Part of a small language model's weights.
Size: 18 layers, width 256, 4 heads of 64 (2 for keys and values), MLP 1024 ReLU, vocabulary 8192.
Architecture: RMSNorm before each block, rotary positions, no biases in attention or MLP.
Training: a variant of Adam for these matrices, 700M tokens, 10685 steps.
MLP neurons of a small language model. Each row is named by its layer, matrix (up: input weights) and neuron, and shows model dimensions 64-127. Each number is 128 + 24 x the weight over its row's rms, rounded and kept within 0 to 255.
A block is one neuron, or neurons of one layer that tend to fire together. After each block is what it responds to, as a language model described it from the Wikipedia text at the highest values.

L4.up22 [154 153 161 139 113 116 139 124 136 126  84 114 161 114 140 105 126  88 128 153 131  99  60 124  88 154 134 136 143  74  95 112 120 121 135 111 120 157 124 118 128 158 101 110 114 118 118 150 130 140 114 123 111 132 100 149 117 139  98 138 118 139 155 119]
L4.up60 [129 107 184 118 171 193 102 129 139 120 154 161 114 115 135  96 106 149  80 123 172 112 107 109 141 125 140 118 102 118 102 116 157  88  93 122 171 126 113 131 112 126  76 103 151 119 128 106  99 147  76 115 157 110 134 132 106 112 148 138 101 131  87 120]
L4.up75 [126 132 146 122 134 115 149 137 108 163 130 107 139 113 100 104 169 133 141 117 124 103 179 105  94 144 160 133 134  65 125  75 157 120 125 134 145 122  93 155 131 124 156 129 160 137 131 149 114 141 102 117 121  84 107 112 170 141 121 124  78 122 145  83]
L4.up440 [137  95 119 140 156  86 145 135 117 120  92 105 182 107 110 117 130  82  84 123 141  91 128 157 103 134 157 121 139 133  97 143  97 102 137 136 126 134 150 187 129 131  93 144 138 147 159 134 111 154 112 151 106 143 121 125 100 106 173 159 125 110  83 119]
L4.up446 [142 127 138 129 127 147 121 117  98 123  88 112 131 126 116  89 156  85  82  92 135 108 104 126 106 137 142 146  96 132 126 115 126 128 152 118 122 108 133 182 122 127 147 148 118 144 119 130 131 127 101 174  94 109 123 132 103 112  88 186 128 142 136 137]
L4.up467 [165 113 141 144 179 129 128  77 140 176  85 128 101  95 123 111  73 116  73 135 169 133 127 134 129 137 170 142 106 106 118 107 125  74 137 122 106 120 155 160 126 188 115 152 198 104 137 178  78 164  94  81 115 116 122 149 138 132  96 119 157 158 119  94]
L4.up593 [106 129 119 145 104 101 129 114 110 130 148 127 147  71 140 105 136 139  96 107 125 100 109 115 113  87 123 128 143 149 183 114 163  92 138 135 124 141 146 132 119 151 116 134 133 117  95 140 137 112 117 112 117  52 105 153  78 143  99 111  85  94 125 110]
L4.up1021 [181 145 124  97 116 103 128 154 106 171 183 128 109 123 138 102 154 138  78  79 120 101 155 130  83 122 104 164 138 130 116  94 150  86  95 131 112 136 143 155 152 128 100 101 181 132  87  96 164 148  82  99 126  66 135 145 144 138 155 144 119 135 171 123]
Short word-piece endings that finish a word split across tokens, especially -y after a consonant stem (rocky, doxy-, Betty), also -id, -on, -et, -al, and sometimes has.

L12.up577 [152 137 123 146 150 151 145 118 104 116 107 140 155 146  95 125 115  84 124 129 110 123 116 147 108 114  79 100 126 122 101 101 169 111 108 141  97 140 128 152 107 138 121 131 142 101 116 100  77 123 116 132 107 135 141 133 135 139 160 114 108 125 107 132]
Continuation pieces inside a word, usually the second chunk of acronyms or rare names, as in FI-P-RESCI, KE-G-G, H-TS, U-ma-yyad, Ga-dam-er.

L5.up83 [139 139 159 119 114 162  98 102 155 122 108 159 112  98 138 104 158  75  67 112 145 121  99 141 142 132 122  94  82  98 144 126 162 137 137 109 162  95 131 116  84 140  84  93 131 108 143 123 152  96  96 171 112  90  99 136 107 165 156 123 117  88 120  87]
L5.up279 [172 119 100  98 149 123  96 137 147 165 136 157 124 105 127  78 133 116 123 116 137 142 132 126 127 125 136 127 102 101 111 168 123  95 128 155 106 119 148 112  88 144 146  99 136 131 158 129 117 101 120 123 167  89 130 123  88 178 145 109  92 120  78 159]
L5.up496 [165 152 137 124 148 127  79 138 125  93 148 128 126  92 126  83 101  93 166  87 148 128 175 116 127 147  89 116 146  94 165 135 172 145 119 125 143 149 125 146 136 130 126 135 130  92 111 157 101 179  95 134 132 118  94 169 136 101 142 183 143 116  85 145]
L5.up552 [166 152 160  60 120 125 131 128 129  65 130 189 147 103 108 118 122  94  99  92 104 135 123 106 161 135 125 113 127  74 102 125 115 150 133 124 127  99 134 115 132 117 101 140 145 136 208  87 157 104 157 113 160 124 150 129 121 116 125  95 121 124 114 102]
L5.up687 [167 114 112 144 128 136 132  93 156  91  98  96 152  87 128 126 110 141 121 117 156 107 159 126 135  84 156 107 145 115 114 127 136  94 109 123 122 130 109 153  95 140 126  92 158 129 112 127  98 100  94 136 158  76  95 168  91 148 107 151 128 124 162 154]
L5.up945 [149 126 103 136 108 112  96  97  98  96  95 112 146 119 149  89 138 143 103  74 133 134 143 133 137 138 138  97 116 141 111  79 119 137 120 124 107 125 123 149 138 162 149  95 100 161 123 153  92 134 138 142 139  88 118 158 129 149 140 135  90 137 154 139]
L5.up973 [143 162 115 145 142  89  94  96 148 116 115 102 167  93 140 137  68 136 150  95 167  86 172 146 128 153 119 116 127 137 103 105 161  88 135 111 129 129 148 156 148 133 112 133 142 155 131 123 103 134 138 170 126  87 122 143  92 139 138 153 125 107 123 148]
L5.up1017 [173 128  96 142 166 110 134 120 103 122 132 161 133 101 143  96 132 142 156  50 139  85 162 110 140 146 124  86 119 101  89  86 136 121 134 112 140 110 126 149 151 137 135  47 146 106 102 149 144 130 102 130  84 101 108 149 106 191  70 136 144 141 130 100]
Short subword pieces that finish or carry on a word split into fragments, often after a hyphen or capital, e.g. H-ol-m, pl-y-wood, democrac-y.

L4.up278 [ 94 138 143 127 140 132 131  96 142 149 131 135 147 114 149 111 139  94  75 116 153 162 117 151 111 159 116 110 148 149 104 140 140 137 143  83  95 112 147 164 112 124  98 109 142 125 117 108 138 122 117 117 141 121 118 181 137 125 103 154 122 115  90 101]
L4.up659 [135 115 141 127 189  97 122 135 169 145 147 142 128 119 104  71 130  79  82 115 145 112  80 130 120 150  97  84 109 103 123 137 153  55 113 121 115 146 106 121 127 126 164 116 118 125 141 109 100 141 126 130 112  94  98 166 127 152 159 139 150 128 105 112]
L4.up701 [146 123 151 179 115 125 127 127 118 126 148  71 119 118 117  99 107 147 122  92 130 142 119 136 137 133 160 161  77 110 113  90 119  78 121 157 154 127 107 107 111 151 134 171 125  45  95 101 114 109  80 119 127 101 152 132  99 118 160 151 147 151 128 122]
L4.up762 [ 97 100  98 116 119 117 146 155 109 107 102 116 121  98 100 117 127  97  75 120 164 133 112 139 129 118 177 181 121 115 102 113 142  71  97 158  88 129 121  89 124 161 127 124 121 145 126 112  98 137 114 108 139 125 104 129 122 152 118 126 116 132  76 111]
L4.up778 [137 123 125 147 154 119 173 127  76 114  98 110 132 112 116 105 112 129 127  97 163  97  96 136 132 134 136 125 101 132 123 155 142  66 128 144 133 137 134 109 149 144 137 111 135 111 117 115  59 121 133 124 105 147 107 146 141 177 153 132 124 127  99 108]
L4.up779 [105  91 122 115 129  89 123 112 108 135 112 161 139 126 120 124 137 147  93 103 111 140 135 127 100 148 114 134 105  99 116 151 132 141 120 149 145 127 124 116 141 121  90 115 135 121 127 111 149 148 123 134 159 132 135 138 119 121  94 103 128  67 192  85]
L4.up831 [147 108 111 145 131  83  99 118 118  95  57 117 120  87 106 123 115  91 130 120 138 112 138 139 107 128 116 104 114 101 130 160 120 117 104  98  95 128 126 149 143 133 126 179 165  94 132  89 150 168 101 119 100 120 141 136 115 129 144 121  81  82 130 117]
L4.up909 [145 129 142  94  97 139 146  97 102  86  85 115 114 127  77 119 120 126  97  85 141 104 155 138 131 139 153  99  97 125  99 160 141  92 101 137 115 125 135 143  97 141 129 115 128 102 158  70 130 153  80  90 150 122 104 131 142 120 133 129 172 109  70 106]
Word-internal pieces and compound hyphens that continue a word begun by the previous token, e.g. cl-ust-er, so-ul-mate, built-in, genre-defining.

L4.up222 [124 134 181 140 115 146 138 143  96 117 157 134 171  89 153 105 118  91 157  94 101 127 109 164 106 115 114 129 131 137 126 160 119 110 122 133 117 154 122 167 123 160  92 106 171 103 138 146 122 136 108 153 114 119  94 113 119 114 114 125 160 159 146 140]
L4.up256 [137 113 162 100 162 113 154 122 140 141 125 185 156 110 146 133 111 110  97 129 142 175 153 107 124 166 146 107 164 115 121 135 166 154 141 158 112 139 136 130 178 118 127 102 114 129  93 127 122 159 112 167 165  94  74 165 141 148  79 158 174 169 124 106]
L4.up343 [117 168 155 117 166  98 125 100 101 122 151 127 100 113 150  91 115 113 109  76 124 107 139 140 151 138 113 116 152 161 134 131 138  79 117 183 106 145 144 141 121 132 118 154 134 100 109 128  83 126  88 110 143 158  95 152 101 174 127 143 126 148  89 128]
L4.up347 [141 141 175 120 118 156 115 131  61 164 149 127 143  75 131  99 143 106  77 126 128 136 150 159 109 141 124 156 146  75 111 144 148  84 134 178  86 154 144 123 110 162  65 120 151 104 104 145 134 168 101 156 132 114 125 114 144 130 156 139 155 107 132 130]
L4.up363 [112 137 124 137 157 139 135 129 102 110 151  97 126  85 141 138 148  91 128 113 138 124  87 130 109 141  99 119 141  82 133 136 153  95 150 117 103 136 116 117 110 181 108 104 129 120 148 152 101 179 104 131 167 115 122 109 112  98 134 125 127 152  67 120]
L4.up468 [134 100 119 158 116 115 114 176 131 115 178 173 156 125 167  95  90 103 101  96  98 138 123 116 129 112  80 135  82 108 114 150 124  85 100 153 151  95 141 137  96 172  83 120 139 123 145 141  94 155 109 112 133 111  86  94  90 123  71 129 132 162 104 107]
L4.up594 [148 125 132 145 126 157 103 128 105 130 127 159 117 144 122 121 119 127  94 144 142 122 136 121 147 186  88 118  90 145 149  96 134 127 104 122 152 153 137 149 124 154 110 139 133 154 150 154 102 123 116 131 116 103  91 116 110 129 131 166 166 130 125 103]
L4.up950 [ 95 167 138 158 140 120 119  97 110 116 135 108 125 109 137 119 132 176  86 103 151 116 183 198 119 119 143 115 146 118 115 157 174 104 116 109 127 136 125 128 139 141  69 137 126 142 139 139 113 115 114 132 179 117 121 144  97 159 107 135 124 159 136 142]
Second fragment of a common word split after a short opening piece, e.g. sc|rew, lo|ud, scoo|ped, cl|ue, cr|ow(d); sometimes names (Lo|pe|z).

L12.up695 [146  83 142 103 118 108 129 141 149  89 136 135  99 113 109 140 101 133 128 132 112 145  70 130 104  93 120  65 111 137 140  94 142  93 138 125  98  96 162 137  77 106 125 105 149 117 114 153 134 138  96 142 133 119 161 149 114 155 116  94 131 129 129 157]
Plural nouns or plural endings for countable groups, often after numbers or quantifiers, such as 74 teams, 231 students, 22 episodes, Pirates.

L4.up1 [131  88 124 110 124 170  96 105 157 151 149 142 143 158 118 111 114  80 159 127 137 142 106 162  98 128 162 140 147  81 141 171 114  96 140 120  89 138 131 100 113  94  97 106 122  99 118 169 131 178 111 137  80 121 133 129 123 121 133 129 134  91 162 149]
L4.up164 [125 171 143  87 150  85  83  90 165 133 121 172 112 117 141 116 135  79 133 116 143 154 115 145 122 133 101 126 154 134 128  54 157  81 118 117 103 168 132  98 119 148  98 103 149 122 129 140 151 167 107 125 135 107 123 203 103 126 132 151  99 126 114 137]
L4.up198 [156 152 127 118 112 103  94  96 123 145 140 158 101 105 142 112  68  82  88  82 139 143 149 128 116 145 161 108  86 116 127 146 119 161 111 128 141 113 108 171  63 148  99 102 120 170 162 116  96 111 166 137 127  89  82 125 101 167 119 116 151  90 154 124]
L4.up575 [141 125 141 127 152 113 138  91 135 142 169  96 139 117 136 138 135 112 129 104 124  84 117 168 130 122  95 149 149 112 111 100 163 127 121 129 145 142 146 163 123 107 102 144 139 121 138 127 100 143 145 184 132  78  95  83 103 125 135 142 128 124 107 114]
L4.up683 [106 106 148 146 107  51 137 139 133 135  85 132 125  89 132 125  84  90 120  84 121 146  94 121 130 142  71 104 101 112 118 163 147 106 112 113 119 118 107 194 112 122  92 132 126  81 119 127 107  86 110 154 114 128 129 152 101 104 158 160 116 134 115 125]
L4.up867 [175 155 140 161 141 133 122  98 117 151 138 142 139 100 147 109 136 138 142 113 163 102 109 150 121 139 114 133 150  98 152 130 162 135 132 137  96 122 134 144 102 121  88 117 164 146 147 121 120 100 166 159 148  52  88 133  78 101  86 124 150 129 134 160]
L4.up1004 [159 112 141 124 133 121  80 119 116  94 150 138 118  81 131  88  72 130 133 123 129 110 125 143 149 132 114  84 135 128 139 117 153 103 110 134  87 125 172 119 111 125 107 148 120 108 177 116 136 117 150 190 136  47 151 131 109 112 140 126 114 140 140  83]
L4.up1014 [112 193 122 103 126 112 103  85  84  78 158 130  86 122 138 124 129 111 124  76 161 128 144 146 115 127 103 101 140  91 132 125 138 115 109 157 145 141 131 160 134 154 110 139 160  91 144 100 105 122 131 128  98 119 150 158  84 134  95 126 120 115 106  99]
Second subword piece finishing a word split after a short first fragment, often sh-, like sh|ade, rock|et, pock|et, sh|ores.

L4.up29 [114 111 153 135 140 114 137 125 127  94 156 137 136 150 154  97  98 106 139 107 121 117 151 135 123 141 131 131  99 131 117 131 184  97 128 111 162 147 149 180 145 190  96  89 117  73 127  71 105 164 117 127 138  95 131 136  95 144 145 137 120 119  96 155]
L4.up138 [111 131 139 117  97  89  79 125 125 138 105 162 149 122 166 116 129 124 102 123  94 105 148 119 141 116 113 130 135 118 103 135 188 115 108 117 133 107  88 165 184 127 114  97 141 108 108 152 126 109 112 128 148 105 127 169  94 178 159 110 133 129  89 125]
L4.up274 [105 149 136  93  93 127 112 112 101 117 113 147 106  96 171  71 152 145 110  64 115 117 111 142 112 121 103 167 144 131 125 157 171 125 118 176 121 151 143 143 178 170 120 127  97 102 104 141 104 157 122 145 162 149  88 138  88 136  62 115 149 137 163 129]
L4.up295 [115  92 135 102 135 130 110 132  50 123 157  84 145 127 132  80 155 152 105 124 130 135 135 128  87 137 133 126 153 138 135 156 135 105 109 143 141 148 126 166 151 165 152 150 156 137 139 111 107 114 111 142 135 135  86 118 122 137  99 110 149  99 100 123]
L4.up329 [191 146 130 150  82 114 138 136 108 136  98 147 129 128 110  82 122 131 131  81 149 140 132 129 153  94 134 112 160  59 134 142 147  98 123 123 139 165 144 141 146 179  50 124 137 148 124 107 127 127 104 130 140 122 123 121 132  78 116 156 152 105 115  90]
L4.up636 [155 147 134  53 161 148 100 127 107 138 148 130 131  92 191 117 115 120  85 139 133 106 115 143 147 125 146 123 119  43 142  95 157 132 117 162  91 102 133 133 142 130 109 116 125  89 120 134 131 138 115  84 125 132 119 150 105 151 101 160 129 155 132 120]
L4.up676 [154 146 132 111 124  84 129 154 135 131 146 112 135 125 167 102 144 121  69 123 106 129 134 143 131 148 166 128 153 128 106 128 161 137 119 137 123 158 109 195 127 141 110 120 169 105 123 182 147 134 115  95 138 112 114 150 118 137 122 140 115  89  71 146]
L4.up916 [119 143 165 141 101  86  85 130  91  87  97  84 141 133  95  97 164  73 112 135 116  96 174 159 130 126 168 148 129 117 165 167 179 149 139  97 135 154 126  85 131 119  77 145 106  96 102 102  65 132 144  73 146 134 112 131 102 175 152 111 122 122 103 102]
Mainly the noun station in railway contexts (the wooden station, railway station), plus predictable noun heads or final word pieces, e.g. Melayu, assays, Pick n Pay.

L5.up270 [112 123 157 111 109  66 129 101  94  84 116 157 115 104 118  97 145  94 134 127 153 139 107 139 107 136 123 166 161  92 113 145 139 106 135 117 140 162  93 129 118 151  96 135 124  91 121  83 135 151 164 161 146 129  64  93 128 153 106 136 126 146 102 114]
L5.up376 [112 123 185 110 117 115 118 142 135 126 108  98 152 154 106 111 159 122 130  75 140 143 142 136 104 110 113 146 124 101 116 161 144  81 156 101 110 149 128 119 150 142  88 124 123 132 110 166 113 127  93 101 132 149 116 112  72 136 129 124 131 123 121  72]
L5.up443 [153  84 160 115 105 126 106  72 113 137 119 142 110 126 105  73 126 140 137 117 136 130 154 166 143 128 156 108 101 127 129 114 131 104 117 118 119  84 124 126 103 120 116 155 154 119 153 115 128 138 127 102 121 106 114 146  78 127 135 128 118 132 165 126]
L5.up536 [ 92 148 121 135 127 129 124 114 108 136 143 135 106 116 130  87 103 138 128 138 164 118 146 134  57 121 133 177  94 112 106 158 151 119 126  83 113  89  88 180 125 147  80 131 123 100 126 104  96  93 156 104 141  99  93 115  95 153 138 139 102 107  89 133]
L5.up797 [125 131 150 149 117  88 156 115 142 147 156 122 131 109 114 133 115 122 125 126 185 119 116 141  76 130 145 151  80 143  98 173 148  70  88  95 112 131  99 118 129 175 127  90 124 131 111 111 133 159 108 139 128 157 137 130  78 138 116 136 117  83 117 114]
L5.up828 [123  75 157  91 136  84 100 106 116 123 117 107 101 127 137 131 115 106 130  68 144  75 145 120 113  97 113 144 172 118 135 135 145 121 150 134 122 142  82 130 126 117  96 116 118  95 122  91  75 198 141 140 179 134 131 122  83 153 139  86 115 120  96 118]
L5.up899 [122 129 136 140 119 108 123 127 111 136 133 123 117  83 152  84 168 140 107 129 153 146 150 145 105 161 107 170 159  96 116 165 178 125 142 147 170 119 123 141 114  79 108 117 120 141 131 126 142  99 139 123 111 139  90 141  83 164 128 137 125 165 120 100]
L5.up965 [ 99 149 134 117 150 132 119  77 111 118 108 122 152  97 167 121 117 165 125  73 172  89 149 161 102 163 113  89 126 109 131 128 151 110 130 104 128 108  83 148 121 161 100 115 124 146 142 143 102 100 133 151 169 118  86 128  87 124 176 113 115 100  97 159]
Word-piece tokens inside non-English proper names, mostly South Asian, Arabic, Japanese, Chinese and Korean people or places, such as Kam-al, Mutta-hi-da, Xī-ng, Hiro-y-uki.

L12.up599 [ 99 138 127 137 150 106 139 132 112 111 131 121 157 134 143 120 132 127 173 119 133 186  99 115 103 103 120 129 116  94 128 145 128 131 102 151 152  98  77 128 121 125 100 152 156 117 171 137 114 164 103 144 119 137  95 106 130 120 125 155 106 125  70  93]
Hyphens inside compound words (real-life, close-up, fee-paying, custom-made) and inner word-piece fragments of split words (Dem-oc-rat, rehab-ili-tation).

L5.up69 [134 139 134 120 125 111 122 135 116 158  68 137 150 137  86 127 149 109 121 117 161 130 121 155 128 100 127 168 140 132 146 141 128 124  89 148 153 171 114 170 131 159 132 126 154 154 146 124 100 155  98 147 140 116  99 156 125 128 116 140 156 110  75 110]
L5.up102 [118 166 140 104  85 159 136 162 122 134 121 128 112 128 152 121 115 160 122 116 139 122 147 132 127 118 147 151 130  63 122  94 114 117  75 111 149 124 131 152 109 149 106 151 196 179 117 155 132 102  66 105 123  90 132  84 119 115 105 172 139 126 133 111]
L5.up173 [150 145 127 168  94 127 117 140 122 136  64 125  95 116 124  95 143 109 118 143 119 107 103 119 152 117 128 115 181 118  98 129 170  95 119 170 175 106  99 160 144 145 132 130 134 155  99 122 134 179 100 143 103 130 163 147 125 140 110 147 151 104  51 102]
L5.up802 [128 160 198 146 121 154 113 123 121 106 132 134 182 130 116 108 140  91 123 131 141 127 155 148 142 112 158 119 138  90 116 129 112 102 126 156 188 131  93 167 138 133 103 138 148 159 152 149 101 140 105 124 109 100 110 106 112 100 119 146 155 139 116 105]
L5.up859 [157 107 135 146 117 143 133 124 154 157  97 124 175 141  97 134 123 132  95  98 131 106 149 114 136 113  87  94 158 117 134 116 134 113 138 102 154 122 143 145 100 159  74  87 152  95 145 152 137 127 122 113 150 103 114 117 106  93 112 148 132 129 145 121]
L5.up929 [102 129 148 116 107 114 116 132 108 154 164 132 115 136 147  96 163 128 123 122 142  73 134 134 113 169 173 164 170 110 123  69 152 102 108 150 123 109 119 154  97 149 105 126 170  82 114 131 135 121  80 147 151 151  86 102 140 124 113 150 144 149 125 135]
L5.up936 [136 101 117 178 174 155  81 125 140 142 114 183 159  90 119 111 108  99 102 122 119 102  86 119 103 132 136 110 132 121 115 136 114 101  92 134 120 148 134 153 131 136 137 126 149 116 170 137 101 168  83 163 178  98  89 116  96  87 144 129 147 130 114 113]
L5.up942 [134 139  99 111 134 148 102 116 123  84  84 141 163 128 136 141 124 151 123 123 143 129 154 164 121 144 122 140 139  91 165 119 142  92  88 138 107 120 162 155 122  99 146 135 168 132 134 166  96 131  97 133 145  96  90  89 127 126 160 180 178 151 124 157]
Word fragments inside concrete nouns in physical or landscape descriptions (ri·dge, dir·t, sc·rew, lad·der), plus words right after a/the (large, mass, plot).

L5.up62 [126 157 147 111 123  75 124 120 116 133 122 136 145 128 131 134 116 106 122 109 133 139  97 125 123 136 114 106 123 119 110 114 172 106 116 162 108 150 147 112 114 152 124 101 107 128 206 114 118 163 109 131 144 105 127 126 112 180 119 137 157 115 123 111]
L5.up93 [123 114 132 109 133  95  58 112 126 156 130 101 107 128 125 123 123  65 129 114 113 148 146 148 121 119 138 133 117 140 157 106 130  76 138 168 143 117 105 129  95 147 136 130 159 133 156 132 146 139  85 114 127 145 111 132  91 105 173 152 110  90 127 164]
L5.up120 [108 117 158 136 148 117 103 129 152  68 165 116  78 124 132 154 113 137 131 121 132 139 117 165 101 130 131 100 101 128  84 143 163  88 142 110  89 121 139 119 124 169 166 121  97 153 159 103 129 125 111 148 138  71 137  97 121 108 124 119 125  95  79 126]
L5.up358 [100 157 130 169 172  95 127 123 127 146 109 145  92 118 133 127 111 116  90 123 141 140 108 124  96 170 127 102 139 137 115 146 144  97 109 126 134 140 127 129 114 135 154 146 128 154 105  77 125 160  98  91 144 104 119 113 135  99 113 170 116 147 123 118]
L5.up464 [118  84 119  99 135 129 110 148 170 119 142 114  88 121 108  88 162 115 131 106 137 127  86 132 104 154 102  92 152  73  89 169 159 120 120 175 175 139  90 168  93 155 149 131 169 120 166  92 140 136 133 123 182 137 150 157 129 159  58 148 157 106  93 163]
L5.up573 [146 102 122 122 128 103 103 139 154  79 104 120 138 112 137 115  77  99 133 138 134 148 112 138  95 123 110 141 157 129 124  88 133 104 109 115 128 153 104 142 125 100 146 131 141  79  82  94 101 114 145 172 170 135  86 105 138  58 108 143 133 145 136 105]
L5.up615 [102 131 159 130 138 136  84 130 148 121 139 167 125 107 129  90 119  81 118 139 116 164 111 118 123 125 109 130 161  99  72  84 136  55 123 149 156 184 131 144 105 138 144 127 110 159 135  97 113 144 158 155 128  95 134 120 114  91 117 198 108 148  94  92]
L5.up718 [119  83 156 125 162 115 142 126 126 123  88 111 138 101 134  79 110 119 137 135 150  89 131 154  97 122 152 152 126 145 148  98 102  80 149 138 180 105 142 114 124 136 152  92 130 133 166 104  71 195 115 106 140 119 107 138 111  89 120 165 137 125 101 121]
Common nouns right after "the" that refer back to an entity already named in the passage, such as the town, the company, the album, the site.

L5.up20 [160 124 128 126 165 142 142 126  91 126 125 140 128 147  99 137 142 117  94  68 123 129 141 126 104 131 112 109 149  81 163 134 139 124 101 158 109 158 118 155 105 202 105 123 135 134 150 179 105 132  87 135 156 151  98 162 105  94 121  90 106 150 100 102]
L5.up219 [109 136 162 124 159 135 108  89 154 150 153 154 131 117 132 170 116  99 161  73 142 152 151 130 125 150 103 103 144 139 139 154 129 120  97 129 113 121 145 123 158 128 136 136 145 110 147 125 135 149 148 116 203 125 111 122 120 129 163 125  84  84 115 132]
L5.up401 [ 79 127 129 147 170 155 122 144 137 123 179 132 112 161 112 126 118 138 144  83 140 142 123 136  74 133 110 117 112  87 137 149 147 114 134 131 142 176 110 132 133 159 147 119 149 136 136 184 141 180 100 129 143 124 109 147  94 141 136 128 133 159 105  95]
L5.up498 [142 175 127  90 118  78  79 100  99 126 159 114  97 142 145  88 123 137 122  82 146 126 150 135 140 143 122 136 134 113 181 116 147 126 113 138 126 117 130 150 133 162 129 134 112 126 107  80  96 135 137 123 147 107 143 109  48 143 149 130 137 103 130 127]
L5.up726 [123 110 135 116 127 176 103  97 151 134 135 128 116 116 143 124 131  85 165  87 124 145 112 162  98 124 129 113 141 112 156 131 134 116 116  98 122 126 153 168 133 126 120 124 112 133 104  99 178 155 109 135 161 130 125 126 110 121 127  94 161 117 116 108]
L5.up739 [136 137 126 130 152 131 115 125 142  82 143 105 152  91  98 128 102 143  89  83 121 140  84 125  99 153  87  62  94 107 112 167 177 102 116 136 144 115  75 164 143 150  97 107 136 131 139 123 149 177 105 129 132 141  89 135  86 134 136 132 137  91 116 122]
L5.up776 [100 102 157 117 108 105 144  89  98 148 154 111 108 131 180  85 114  95 129  84 196 131 164 160 124 107 115 114  91 178 132 137 170 140 116 139 107 129 119  90 113 152 127 124  87 110 149 119  80 167  95 126 169 100 117  96 101 149  91  93 142 162 140 131]
L5.up798 [198 128 159 124 123 140 122 140 130 119 115  81 129 117 136 101 134  95 144 121 127 143 112 131  84 140 107 154 143 139 127  91 153 143  97 121 123 133 111 140  97 122 123 144 140  89 127 134 138 103 134 115 116 124 121 145  74 160  89  99 146 140 105  96]
Middle subword pieces inside proper names, often foreign personal or place names split into chunks, e.g. Raf-ae-l, Moh-amm-ed, Moga-dis-hu.